python train.py --n_layer=15 --d_model=224 --n_head=4 --n_kv_head=4 --head_dim=64 --d_mlp=896 --vocab_size=4411 --activation="quick_gelu" --norm="layernorm" --norm_place="pre" --norm_eps=1e-05 --positions="learned" --qk_norm=false --attn_scale=0.125 --bias="all" --tie_embeddings=true --parallel_block=false --init="normal" --init_std_qkv=0.0204 --init_std_o=0.00372 --init_std_up=0.0204 --init_std_down=0.00372 --optimizer="adamw" --lr=0.00241 --beta1=0.9 --beta2=0.95 --weight_decay=0.11 --lr_head=0.0117 --grad_clip=0.5 --warmup_steps=315 --schedule="wsd" --decay_fraction=0.264 --decay_shape="linear" --final_lr_fraction=0.0 --batch_tokens=131072 --seq_len=512 --doc_mask=true --train_tokens=563500000 --steps=4300 --dataset="wikipedia_en"
MLP neurons of a small language model. Each row is named by its layer, matrix (up: input weights) and neuron, and shows model dimensions 16-143. Each number is 500 + 40 x the weight over its row's rms, rounded and kept within 0 to 999. Numbers have three digits each.
After each neuron's rows, "fires on" lists the tokens most often at its 100 highest values on Wikipedia text that the model never trained on.

L9.up14:505509540477558518569555512496442482549482450486513481553479519465482539534494509484526482533594498485472508426500498524531547430406493567476507476477449566481567456493598398485565524397489495484569517471489473458465555533478520546520449534455463437580440537556569419513502438495457533572484467500494436532498519508522554492547520516499494414485542402545459441525511460476498460479433
fires on: "ar", "w", "ul", "ab"

L2.up412:484541471541498422466456454532481539490526545514506521496510472530500538485453476502529585460552498542435506543405384525469506490529480477409446424512472517530485468566501545483477543506519463543498504474508561542483460512529488429461534527519486421520510574611542490529508509532469578454551497471443516520512527497514519508413466466491417375476528528523470458541453484510483436505527
fires on: "ang", "ard", "eng", "Island", "into ", "Lake "

L9.up320:584558488453518434461548504460500458434450450482580516518430564497494508507525480496452455433540519541488563494451518504490515515488489621503389489523523568505496463421611456528440527462532496476537487467463554486483511469477526469495463529511496492464422506511513520577487435530448543542428508499497521585492503513495556450482509528529499528414500536513460508519564537449486459465469
fires on: "and ", "-", "ely ", "or ", "\"", "to "

L9.up167:497481519503542527550500446496455447396488435526528497476500534536467525580516498437376457470454498576517575491512506499526457493495458511479494550461438513542499485493537533505446522494509453476568529596484482428393483490479512513474582542544458462467507538495458517502484444493444476537425497533506413573593470492517500495558487553487459433525510453544466477478557492490432495464500
fires on: "ol", "il", "el", ", ", "au"

L6.up838:548511488483526517474476526480450543454494527465524432483561504512476540544435479508477428465436470471495515415485540541500562491557519453427518434545597569519489541497466558489470488482451574517506519505566561542500516491473503529569502508526448446461440477461526414498483450519491472485563454506436463524489496467555485533481548460486479508547547429558479452539560514516463512541530
fires on: ", ", "& ", ". ", ".", "., ", "var"

L10.up332:540488471526465469466510476506522510500502546470441538510427510491478525440474552567522545434541527502471483488380529526490539523478460415449542575539545468520479481538464495427454476443464565479492516509507480540471572520410493462491476464514524429475534556513531502504500503533473543459450548477447517583482567497476504404481508466507504452482566508508453471594558578471484560451433
fires on: "li", "ear", "ur", "d", "Li"

L10.up224:434547519574567502481494474464461553521480493530417446528538430479502515529512496549519515510500515485490482469538480552487492505441417463517471482524543548481407464492428436562547463500513511414544568470526468518502551476499508459528536494505535418478463455534482465497500427470520440499520503460506505542519508410481456448455548447598479461465545482536488432563444523536547546469490
fires on: "on ", "b", "D", "st", "R"

L6.up254:542487451488513499478494480490445517527435440497505427510498540525509523473505461463493490494482474368461539496496477500465591522488492524478488540526516525504468565480463473497497554470485472520503507502569549503507507567524540466476533429508477478508468471533529437500479493566478532464520444488383435532426495458493508534463528496457493455497537437510501450516630524484556549557518
fires on: ". ", ".", "G", "g", "ac", "Gh"

L4.up493:499532419527544459518479530527483473473458411510577471419484526490515507503463468575483520549556436561461484530450536518530577539486512498501524471513491481533524498508493498428412486468462486498525527471515557524429490556468448507587433522575474410493532554503407457531488458539488530516509504550442523516522510520516523546495496527489406511527506464482487488481527456510441492463479
fires on: "to ", "of ", "– ", "ant ", "under ", "and "

L6.up685:533588534462537528498472493511529520416509510515528518388501510477452513499558511480527490504497510550437476524510461537488505477486407480537415480473556477524524541498518488513493501496456547455461495535483468497454475505548432506611395575561545526504434490448406573527502539546537501469520451562465500446521493473545564516549481498518510511487515437553569466488514460526463491475522
fires on: "′", ", ", "/ ", "4"

L10.up57:474491430604561524465582496547493540491398432477526490586497485471564507488439476565485482503505474471521490492446493467469486519510552545512509525545524521490467584402522455492538510487500469488545453501519475485445525524473514515519458467526524429502498460497446506544461456620468454452431487481554486504503540435496477490483544453465432435508481498503460542462506496492499492506464
fires on: "==", "== ", "===", ".", "="

L6.up118:467578526408483503552482459435526432484489526429499456537398555467503519512508536536474482472534483593492497478544497501489486433501438561527502495478523528472450525417498460445495458458537494501460568549488559440463491558520581476519517513507499528468492524463420447529512522535509542473415469496524499531499538491519548461435507502394427495418537511496481450424515465528528482448435
fires on: "g", "'", "to ", "will "

L11.up572:486521446464564462501503502467508447443494421459546510536459495477526506574436491524527503446540459506490474419510558521503538467559504523516435506466534479431399515467486397450501567489554546463454522480533505450457483505541471506540516488487436409577454528474482449496518537516565555505479465447521520554500559521540569528476511465530502438471501496507484508559479529467482521534492
fires on: "St", "B", "196", "b", "197", "in "

L6.up39:497606471524498471434478485507496454449548497477489452437462496494479545539508543391449550438517413531516485517515460520521450501444485503487475514507475454473554535505616529440517496461469502447495523456451527462521472493550446433467539532501540462501483547453482481538478480503476562446472489449494546481511476539522543399493525568535521466511534522572470496496521501512444459538459
fires on: "li", "produc", "ri", "Produc", "si"

L2.up26:493511481539497505509436485473476577403467564444453505447491489406516508540516528534483487487464499478558528472508445427534525465505504527425502533520569448452456524491433554487436492535482524472487508468532565576475563522466514544495461469534551436468454511506515528490505448490428492496523516523525472461514454488514568465468509458508483475527502439527513481500488506489460505502476
fires on: "===", "= ", "– "

L10.up387:410535499459520538504516538456441520385504496507524428503494501504519488493494556535500459438487516505511573506510495565503480457469502493508434463478570508460533528537564517532494544518450494461557508506528533493550535499592552510514442528490542491507454471497524512521501586556460524507396508471462453569527504445538468444545474473603466455496501445503493450439500528444485466465509
fires on: ", "

L4.up817:430492453514510501444488475435525471485512497548468379493512493526515524489494487427491460542470485481481555509518488517408451491468529525441553491542542479501516521447502442576537458443472555532476513493495485479561504505546512432485522457564536501535412458469479448533515490462535456475453480493483426546491558393479507488523520487507447496440512580459438441517543533479531495484411
fires on: ".", "\"", ",", ", ", ".\""

L11.up518:481569484549501490514453477557529430492524450545525474488521463538452522467538540501458504510497510517506486520483511566513578495509441485487507493450462479448518467518575455407529483464490485504510486516495499455407524462573446529498472476521490506494464405553494519496487481525520526518517497512508528532530454415581481542493542540452440520518504520503448519487545527477500484395444
fires on: "j", ", ", "on", "States ", "-", "or"

L11.up240:484530488537550442531558434498431462482506437502533464569464480572471511531492522493495522505492488480538477515484501520473531489454501436498473478497503458509455470389566480501529481425514512519456483473521458489510574470480544486531432473541558387467482500508488480584498491570494537497479488521540499556530496511561489441497482540517502478508490543530506504472553526475506466532411
fires on: ", ", "\"", "is ", "are ", "with ", "and "

L2.up495:498488469566528548495475495490509533434502528466492523480499529456484503485492504550449444515484491545487462439484499465507513484497422525501509474528563513493436574473432535518502453485432501441501447580567500472470508489482501510499548485517529438380501479574451456493507461499456498450517507581478515516538508494478523485458583493504437458568520516518527448531547444540505526425527
fires on: "==", "et ", "b", "d ", "pe "

L12.up775:511545518484469558442515430476486582534536511460443478509440429456465547538486485530449447453516481578498551499468565500487514457476532509524547505513471548454494532456547506502486443488433505512485529406495597510438480522497493459502478516550574447473499530502436502490522523527430545455455504528577440543423465498503487461446466540520464416444496541551491499528483576507501508466513
fires on: "can ", "en", "to ", "will ", "U", "C"

L10.up490:494517463556540475440461454495489466509495506503466529518408530511527521441567447463413480419504535513458511485454458543543503472455413528484549525503473462388487494507506473518517515515532527520450488479464522485493524570541516518501524492533567526501512471459493531513489418439480523498492543507518467461454423468641497424480518466521483513465535481482515412537508584507517488495482
fires on: "a ", "-", "(", "ec", "and "

L2.up325:414534472395571521478462465400449456515488500506504488533488506507508516514467586520472431492501479567538556586468565390502550486524504559464508471606473535480445539516477495435516551500497491485549470559490525569498463529535488464465485465591516467504479591544503494506503487544486449460491469608390522541504491512459541472520515517453467521513521512478487521562533506469475538437473
fires on: "sup", "comp", "ex", "meas", "back"

L2.up629:509481529545580516477450495494469511491475478460470482522441559455534532532484559462455519455494537583451462441411530536481485509479411490510464547533525481497527477483485467465553548517504578509448522538540450586526511458507520518400447530451532452532508511532491522504500463534504597416488439468524459492571479563465488468532514492532491502509543473567509545503550497500476456402449
fires on: "hear", "bur", "Dar", "ear", "ul", "Ow"

L6.up411:509512411484502486496514459500429419477479501484497496474415515487490521469521524485486470465424420459498551479479514499442555567513518542467489513610499527517491558448498541520547479496468532471496541459588522535453462485468568557526499431510528543392473500508409499502494462522520496463514467562451465503469521549519481482438462565569502488541523443527524392507552533496539551465492
fires on: ". ", "(", "G", "V"

L12.up501:475553506507507490493489507473514514574537511421494535556445466533521538450500587506467432465556521520544554498452550557511562469549480501457466478532463428440454495426527503462527521442492571492568541502496558504543536528491565433481450522474560509449474490489488493513538515462538517502488495517426489533414496546459535489423582411539519514461503561524506493502468416458474482422442
fires on: "c", "st", "cent", "ent", "d", "ret"

L10.up870:422461552541503459555546446481443485449505417474483501528509490482518518494473527480422535480505554518542513450547482497463464501467431454461524426522541502480487516498444484472589521399447516438510525482476505446520497495519525495443481564468457470452469518456517445501493483512555471460488527581474525489464545426512479439492516487535458482494571467492447420535416554518410521520493
fires on: "| ", " ", "1 ", "No", "Year "

L4.up870:511545422576525485568481495510533487422493486456458421413521531450484513474458468496467534550522485463443511475465511473519595485466506526483443460515576502474495459510529511447458471394427509543543491567485582478474477546529512517559409522642487434484446512488484454536512480433510488471496454540531534488491449507493528515501569432532460510494516526524535519503538529518466531478440
fires on: "born ", "to ", "– ", "- ", "sq "

L11.up328:442582505490462532496521496535494486402479437481464426499522461573555530480539499528493490507523490547555489496487576519465547458524434495478527512445460488548528478471565494466544441468475477534525424534498556442523505554521449483502496465586538428504388499463450514508458497484550515462474439482481484541436507386498508425484478520478489481474512495521476487502534554546426468553445
fires on: "-", "0 ", "on", "\n"

L2.up808:434556567509541531457481472450440538442517507486573492569522520485573520558452570488535485419443561481462541501538495553496438523436449546408474478494520490507442507528511517535491530463542521498487535447537537422526475548539582453547520478494492544530495511497475485497518439447501490492521502520492442499490493485621570447493477420491540481443513483550513457530491529498483462520484
fires on: "Bl", "mar", "Mar", "cas", "Tel", "series "

L12.up885:509533499472530448560463493471480514481493471523501418533495494541531546530490434581502467451525444519545581488505472501504529548548488546433446491561463438544486544368413408511492460561522516479512490495510543484453568501562517465465436516456523520514472441461509506469563503468550521455501474493520541536472528487497579439472494465584506409472591498556509477566577508477532427470473
fires on: "D", "th"

L4.up420:434492463451498502528478427556445505472458477457545452554500466501483539534517521520496492476588518543501449516496555536429558536505490507537539507503472486504456535564549497505529500449483441467545458450502479435482539551448483470545464511426501528515507459528482449508495508541462511532491516459511420492541514476542532445441482411527502459444542530532548391527494509509458513461487
fires on: "sp", "rec", "Clade", "Sp"

L6.up133:551528436497533498493505485471400508504411416452543513501502586452505507517474520492485472486479487424460457517416500458463514437502522463507500412526502555523511571518500519520511481467518504506503439520520495442458509585508521478499444422500472449524534427537589508511499523516469442480537444472487511568546569453490517535447511502498401503527508488476441432474469636505482518509466
fires on: "& ", "and ", "."

L6.up278:532483537539539463463501504499494539449526537481488525476526522501454544497495479505477523513497482545525515423451466548570487490455449477515464436469534491446487452496440499511425516463411537526550487457544559533530463468507486536642424568533472508461477542501505448512457533448485499516456512551553518468499479432511515503516453458517466536535540488508477465450542477531536511489469
fires on: "N", "- ", "sq ", "(", "who "

L10.up89:482455489543494406477498470407467437477489526443478502595488548477518532528471498451448569477522501463495542520503518517508508499525466488454442446509517483467450513494519505450540474480529480435465507531511473467497444465472518523477410482482487422499500504476515478541483427538532517493449501508480550449587536543497496442499571458484488404475525444495535489497470456548513521457450
fires on: "| ", " ", "Party ", "G"

L11.up678:470531514557540542496461572496404422470456495501516514478529554496560514498496563442457467475461504493519517449509519514563574465474481489473441468513502458462484493509500543491517457482523466459473527542556434538492505564520492520561603493496395496502443492529486496491528375487432508529462554524496469492520517492561560449503517501582493490532487422547564466505522480494484523493463
fires on: "l", "L", "el", "al", "ol"

L12.up128:483546528531502508509525523479506506486438510495484490527459524519475508491475519557450453445507496497562517525481462561416501530546499595532415502516506532446422548460490432490525503474456522487492439497595487469446527451544541461458461468472578520456514515515475451444567487501531552467498509441479554532521516538451566498532564494537510475505611543538481507515516476454545597493494
fires on: "D", "G", "R", "M", "B"

L8.up95:478545472470494464503463412462500533475544512490458508537498550461559520461521545532510532439529504464453553502443422543514499518519457548470503489465465522516484513598498489557428419503481474488554480482547484478492557536526574546539511481460496485480462493518453438508537443550521501476481427515512476465481502496524522476433579533430479516430540550518470438515511541488432441455474
fires on: "el", "am", "pres", "um", "a ", "ser"

L4.up123:555457471462522492523438452405448489484496432465501437441539511452486513474513514524521507508526447482459455434491479446502555520533472552443487511505494527405430585463421470484469489468428490490431518464493576466520517562466490531552472492553489533452484539461505412543505483525469481462523553551478434521476510497494507482488538482446551490599532504463489492511514525479493590503522
fires on: "\n\n", ".", "which ", ". ", "that "

L10.up411:546520477468577513495464468471471458505490443486504488446597493517561508418494558518502544418504533476484591535449458524450474469542425531469493457559491522458503507483524496486488495566517405507564401483553465487457509569570525519523524452480529541502431553489438471517534492507456457515519449555421521470413531509488466484488507444427460496538528503503491479441462508503427596480480
fires on: "k", "ap", "ass", "ik", "ac", "cons"

L6.up319:488479545466559515484560454510431456507516430498493491506445557535553509476502544522454463402498466523465542533506500539565491481514483475510461530514426475491491640493506472527549520577501468442504471467580439428432478483538526561553471516483481487465435567529520539506531506532467545525441443481511500458590475451561516463477442468499491458551519502555436461460544522457506539476501
fires on: ", ", "but ", "and ", "though ", "; "

L10.up149:458589448583559541507442547499453424478473539531485480547442534507466527514495546465442447513583502522540492548507462504443548522479462455497420571469475490531468518530547430427537507526499463467476444510514507469435530490558521477498499519557433423500522429488506515496482518467499524411475517469492546518449543465479539488416555419520420435486570493548475482466484539487499548510440
fires on: "\n", "| ", "- ", "fl", "l"

L10.up839:478470417580500483474541481432457510496508479467590506528437560487559525509494494548407477478535463537568579484443497490509496474458506547508451517537536537486475543466488526550516565474510532478526511528432518438525492483489529492457496414516554408544522458470451450508494422462460559502473480498529548546577504505470476505485493497571487448544507484520414519509541519489554432546547
fires on: "N", "n", ".", "-"

L9.up295:482476500549519466501481494493533499494508485474505469479441439478501537490488552573463497434504433478523535480447528492410558524539468534472472569533515496455434498435509510499493523432453502530488498484475491433575572465451467393456562511526523457465437526466587429515515541554467523466439480409472531513482582519444540486509580506510474498527555536559439467584461505526486563455497
fires on: "d", "3", "ond", "g", "ear", "over"

L12.up304:504453479511564487486452544512424467490470500491502442542495450494585524530436528551398513427517499527529535468440590591510482497564469539498460537529463509438473464477511483492515506414434467467473468455472490450473506437511505515493506533470522437514496531453467507505508458430478502485528567500391491516469511534482506482472514476539533517471620473468556468535430544490500464455423
fires on: "d", "comp", "ent", "cent"

L10.up33:468520461489508523494525453510442480451484506403526483495512563561522505479484482485500455495474429490470551493463541604492476521538543522538400434495450521493463512515502481500504519471529542478542532466509497487454446461532586472548564418488508446569495539482507536550478466538481561449477469498419487516485534539485481489533582512475473489439511484542514503474521500472458485502521
fires on: "-", "of ", "in "

L6.up676:470465509540554511483477517508483494576494476554557452477492540547529508546560535476468544432459527492506456568567501560555481494490481431451462467496496511526478453513556443495550493522446512459574419431495526525507570495503555513487434542527492527484519575528449502516490438443508538484472515533463505539541484504476496504539490412480527495574499540519410431511488529495477596521461
fires on: ", ", "and ", "the ", "of "

L6.up742:487453452483528537455572457479350515514421503489518506432485595507468527484469464496495429466473460500409510417457470501523549531466469512476484554548469449516505584564477534518511495517483569513491514517538497512480418504501500468452474479539469509525448564512491449534506455465450448428519536535493416475496514485571479512476560401501453505556521496464497484566574530488528538527483
fires on: ". ", "ar", ".", "Dar"

L6.up45:490549428502534481547524465426429494454454450453496435468426432480570527495515560520509471432559503498501534511410456567462496485489507520509478495514539586520524563471501574478452556476516570527528499462494498502512500514503530404459494400476521474501500504530556516515519500515449476542543437485477469461447497443523440464460587478542490418472510498485486524657478570485545507483519
fires on: "and ", "& ", "sc", "anc", "occ"

L12.up351:484586496575518488541529516524521457519438434522501454507486494530538513408496501467477537518547503541465576571563527483423493460485486424532489512598482544412481488513550477545507501487499516438549468505516475505449564478525493470523520489542453518473443439479472545487539415469485482522562474459530504469486502452466506420466614468560431474468537451522467487593497446444554568511422
fires on: "9", "8", "l", "–"

L9.up854:422573539494543488486470470522532500438497486554492489513490485521502515466497485476502462524497449479493527544489550584461464482505457455499410528514531530440525467537590463528493451542438486457531544506486571540454508523539536498496486508499444554510458550483475471498506488514445503441498437542530460524501589485526511449478488516550488510448502464511592532483497541535440573570464
fires on: ", "

L2.up504:425507463457506546493418468496429507498472449442567466501588511467529536540496549488530453459502521507472518456513565494462543559475458486562527499454485465470487537541472504508520523448468550522507425486517503489501534467473539506487502464511516519534482538554415506504492423410495464547522445449497491518534475426489483389489483470470514484479541536575514526509535549499449541459506
fires on: "sp", "sig", "osp"

L12.up792:468514484494472457515518566490520510559482508467511446481423458550545525508458545503515457452461436512485533479449497500488522499500521489455406523503494501461511564474461478470545531488539484523559467403455457513510493542533436436511538528529550504563484488458497488502487474526513507538521535550420562442459483459502539478546476478464465517527564517498524510547485441432407541549490
fires on: "Di", "di", "De", "so"

L6.up310:489551501549515497470488495564523566530485505425468476521457462515569526513529530523494533452520514524455499541496429569487579522455409554525529485431489498501458516508549523491428498467476539516462452565453568495509524469467488549463525469484482565474450459505551507502509464503426555461466531503519443430473490460487576485487609517480442546445537482542503458583500557502441553480453
fires on: "a ", "ent", ":", "ec", "been "

L12.up686:523573440499485530485513489533476446524483480489431524511504461520524523458448528573494467457520462477519606473520466571440535554557523496517417482534487443510487569463548499484497514448464518494499437475580492529489535477464588417501551452498496518430478480469491465481551501517476504477516484440484558531424571545475523530479576485577481480465572530559546451530510530439451536491471
fires on: "D", "d", "ren"

L8.up200:437516537524508455436562530480473472530400499461512443465489535459513466494507569562484539473574453515479586507563514549450495487549511559500490460551520509477474569566549426502544551490459487514571503567564484532508468556513530532503534533479440522533500480493495546535456524531519563523471529456482493479456569433507484382525488500541513481496532487566509492477585488517493544569449
fires on: "\"", ". "

L8.up4:491483479614462535467541475495438494506475474521510514500526498493539506518487471523478496380523478484485557487448552495476528577457554595511408489477516543431536493444502460534533528486519516484562486496535492398519484455603458462443452405558547469517503464563413502499541467489522539464429472491517513476496537503514475449454430497559450477502503579452490492485494500469567510380477
fires on: "-", "N", ".", "U"

L4.up2:430482459541516468482476508372501463469533516492515478441507479447569503470552473537506476482479538543501527540533421542394536525514528477468552477587537517498411495516510538477534506476462550472466466473491535586450537520546526461489492554471534521514505529473529477515514508475525476468466511555459518551498536480434536467481472485491474457470504600478486381482525477488451472462459
fires on: "of ", "at ", "===", ".", "(", ", "

L2.up165:505510515520435448556454483519525536410511441493554524538507520483476519486486525467456564415516435470509501502521454543504517522479482481431473500505478518439513522400536455452438414471514529481514411582603481508502558574574508491501525493531488498475450510595491510473515465555526520538508429408450465459501468509519464423430557489522485501496523479506458493538591532518505523568444
fires on: "ah", "as "

L2.up608:486598464528488543506432527447422495473531484470499433482466474494538526504446518421498492473511478503546505453510453535468491547472504443522469456460426506493533555492564509474533467471484593496551442463552471502511554468471480478503522560477480417517451502468520469516488520470496594522515486455526537576494507552549479494503487441542453468422531469518527464534530534475483517525481
fires on: "li", "si", "Pri", "fi", "Li", "ri"

L10.up311:489454527477513528560448553531494486464537445507535525548467576469503513465473607510439490491495525501533596447459470546482476499471495511494432528511486517481529513468537484507488483384501441489531504544516474421549560524481484450503583470520419450491497521494493523566487499571451535482451410481527491532510530457458528493489484508502523479547555460537473449513505477501479540532566
fires on: "al", "un", "not ", "as", "also ", "is "

L8.up801:482567476425505541562506564555466474566466448451574438461545478518450519491477451503498462545567505546549509468458521488418518462516494551459471520599520511512453513502434511475520492460485479488530517480523481494493559522512525475454445512601540460448461502576534515519481509523508495418430469544506528435584501474454479527480516480528467483537542430486502484571518430527504521529445
fires on: "'", "0", "w", "2"

L11.up106:487526529575530481534493501460517488498521504530509476503413497427550532495492486464465534531525482569523505487483447495490525484464395586481471508549583546445446496537492475493548511462502494439495520580523485450541544441547462521542546528504527434433511451482427489502486437472459483456537508429500533497478550472543536430460593516523398414528537465461462530528523527537508487531444
fires on: "b", "l", "lin"

L2.up24:509552522538461438510523404478472462460534508455489474481517422449548539485466482567578483492545479463493504435500494482516437550506487487514440537534532505486455488461511519516514442482480542516474477537482487451468471544466452538521466464494511476453501534452526508538507504472517492469531471473532513487591519466514462476529526548440558531520527565549445530533507636506517479472507
fires on: "own", "ough", "sq ", "architec", "web", "Ty"

L12.up322:513508488516465446444493517441495539486505498416541483575485508402581527427503575571522514455573489467550531421510511621478513510461473503509500519446471497522470557545489488453476476475524493518458470436605496518507514535462559500463549480386537473532508502419527403519443405453471539500501504483467484497402514507503497509490514523498468465471573451505505522501509470473481462483538
fires on: "el", "pres", "squ", "Bl", " ", "Species"

L9.up305:461570537450537506474507430468481509462503533488491479524545485537492517483517597479478508491536436497468505543532472531504508417458439501510410479534479474504494520480492481508485506546460472486554448521523414527524486519547511521594436498437539572482507537480456548536517587536496516432495456467426506558452558542507500504470468434535488491514512540554502506458482585475484562583499
fires on: ", ", "ap", "of "

L11.up401:468528505551473492520532531416464528532475481532556511468556465506528510509505501525444530417458471537525495574516476544489442477458482497497466449481460558471474483445458484511515487590499541511504465443504482437531556484538519470456384459532527522463539547436436488541497415487453499511436521565508486513534506534493466539521486530529466499481480533508547507517525540512509556480476
fires on: ", ", "and ", "of ", "able "

L12.up84:520408515533432491430508496565548538451473515463561436545480540471535529446470631476455534487536454526582545478477519536531513499408460533486509507537579479462529549578473462482476493447497527472542549504481465501485522571536536505476488471537487531513506472482528461516470486515494540472412527532533514474479467430503516438532483427535508422464523495493464461545457470517429582513495
fires on: "un", "Qu", "re", "not ", "ound"

L2.up369:481527490438553562497522498449499430495483459436515483530420537519565520465483543513462490468647443563537538466508526499555558502413481599511466421606407501439502491484515466529510501489511490475484484531562586463491489527459504503508540468513526457474495587442446488490511513516500526517448432481465530515494478534523573470517539538495402499462529519413496556523533514507467551444448
fires on: "b", "ip", "sup", "comp", "c", "Sup"

L11.up304:459542444506491457458528505565453479505466495582544514464454521463479504498465538494442521492536450529492514519478565537510425470476432486440487485555516559443454571508550552433560458500483537534491536612559498498489538562447487423510475484462502454454483515472547597490578442460498612477499481466511458479561529506552501497484510480464521470599515465484458463516506422431522539479513
fires on: ", ", "(", "of ", "s", "c"

L9.up429:442542538504511467492545527477477458537424505471516424415516515449532450451512578553481518484581448535473556508567513544441541505547503578515485472530550478523441552537550433484532557498432517510571508563560481545485496548524527526536504522508471518550482456492497542501504503513529540534477525477483454503462517430520475418523517501555467480501495455574531508461564514501458555576487
fires on: "\n\n", ". ", "though ", "| "

L10.up742:479546496452540404484476493417516467489501470507454470472500496531494525520522494484486442508614470512519528528456501586531544536526563573404538507476543497479539500531515516466536511439545497459508503461477507507532466472495555488543521456451521538432517457488527512539488545495458549469461504553503500555514496493517513528478458477449484494500582451512473441530610484494481410517503
fires on: "z", "n", "r", "b", "m", "t"

L10.up736:510539508527508528476493528486458481424437472490524512541459492516587510486485567405498528425568510491435487479520529522511477479497428472514471541585449570495529477464494470484522543420453528442496505514561484478489524498471521477544536493519495441518522446583482531491518416546493573563536454527479482484500542496594553467478516472499409460488556457519477507489472411475506519526482
fires on: "\n", "l", "a", "b", "ab", "ul"

L4.up229:511509464518604487459454430524492468494482508465471448516452495481464550520455490470517440534543461519517464474471517532495592514553512515496480540472551499514527469495512500415510455399501445522471474476566476540433469532487450461547471448445459522528547454515532437509484421575500545473508529498469497500500515514476584514459526470589506488468560516539480458558587438517523522481454
fires on: "emb", "s", "ent", "b", "m", "med"

L2.up515:455600479608482531411480489455548484492479501474524518522467527450556515497555546490542432454507462524557569492489496577487512508524457551406512477458556494494562479509493468498486493486516503470486461524530504477454553533534511554492475552486490525482482538393541438512514433433463485535490436470522497474520503458516534414556509549482525471477521503520477492509540582509451459499521
fires on: "lin", "qu", "burg", "mar", "Mos", "Games "

L2.up550:505468464516528524550400491520436551445521464459519455513539536538498506500523523490528468449472532526535531456523521503502542553510473447461514504476569461455482538489435535517537496448458548474437469492500499603483510533464528513514476531479519438480413463506480435516487522507463533490579516517474408530522523437528525489485455450488499498495517484529415442485603551506454485499506
fires on: ". ", ": ", "., ", "sp", ", ", "eb"

L11.up459:483512472515579371495468490513460445498514471537530528553429498497457510555448513424471453535497481584559530504552501483545504508491474468489502495496443507455442517539534483502501525534486556463490483532530626540506593552438463498507492553452500539449451485474511522502520472479447587525445506478484419492472426451491537495483504476445571427483497521513469418546530482450542491447444
fires on: "\"", "of ", "as "

L9.up117:506525462437483494486481532433446496496451524502474427563445518565522531581466461540496560477497449494466526489431505537494541525498507460493482505443494541532493560507484528388478465489475487544482461453513535434500536438548547482509490419474525460446513514473523436473493477545496530462528563525494545494516522477517588510533502464528462501485588503494453512501529504480491547453485
fires on: "m", "sch", "Sch", "sh", "s"

L9.up141:464550511557509455516525516458552502554439498454499488413526546485538478421531484513493500537495444504435560466458522602469463584527506496458479487493499584510442558469504481514518499532501551486548552480519482500493460472485520534569475405496524544511454573521512529605463531563457543495480517462440436565451561489491424472497441454502486474475496514505483465493573472469530515530456
fires on: ". ", "of ", ", ", ".", "de "

L6.up596:526544501421522457512446429492495506522537427477547444475490511516483506475535481569437475478491439498498518565492522467509473490501528451417536468489541519567515544429495449564607512583397530453508504447529543474481447498510519495441477487616530467513505466494518522535499463516509484426533411503498516492538603427489447505437498486547472490514502515464427524485506566496499528548468
fires on: "| ", ", ", ".", "/ ", "an "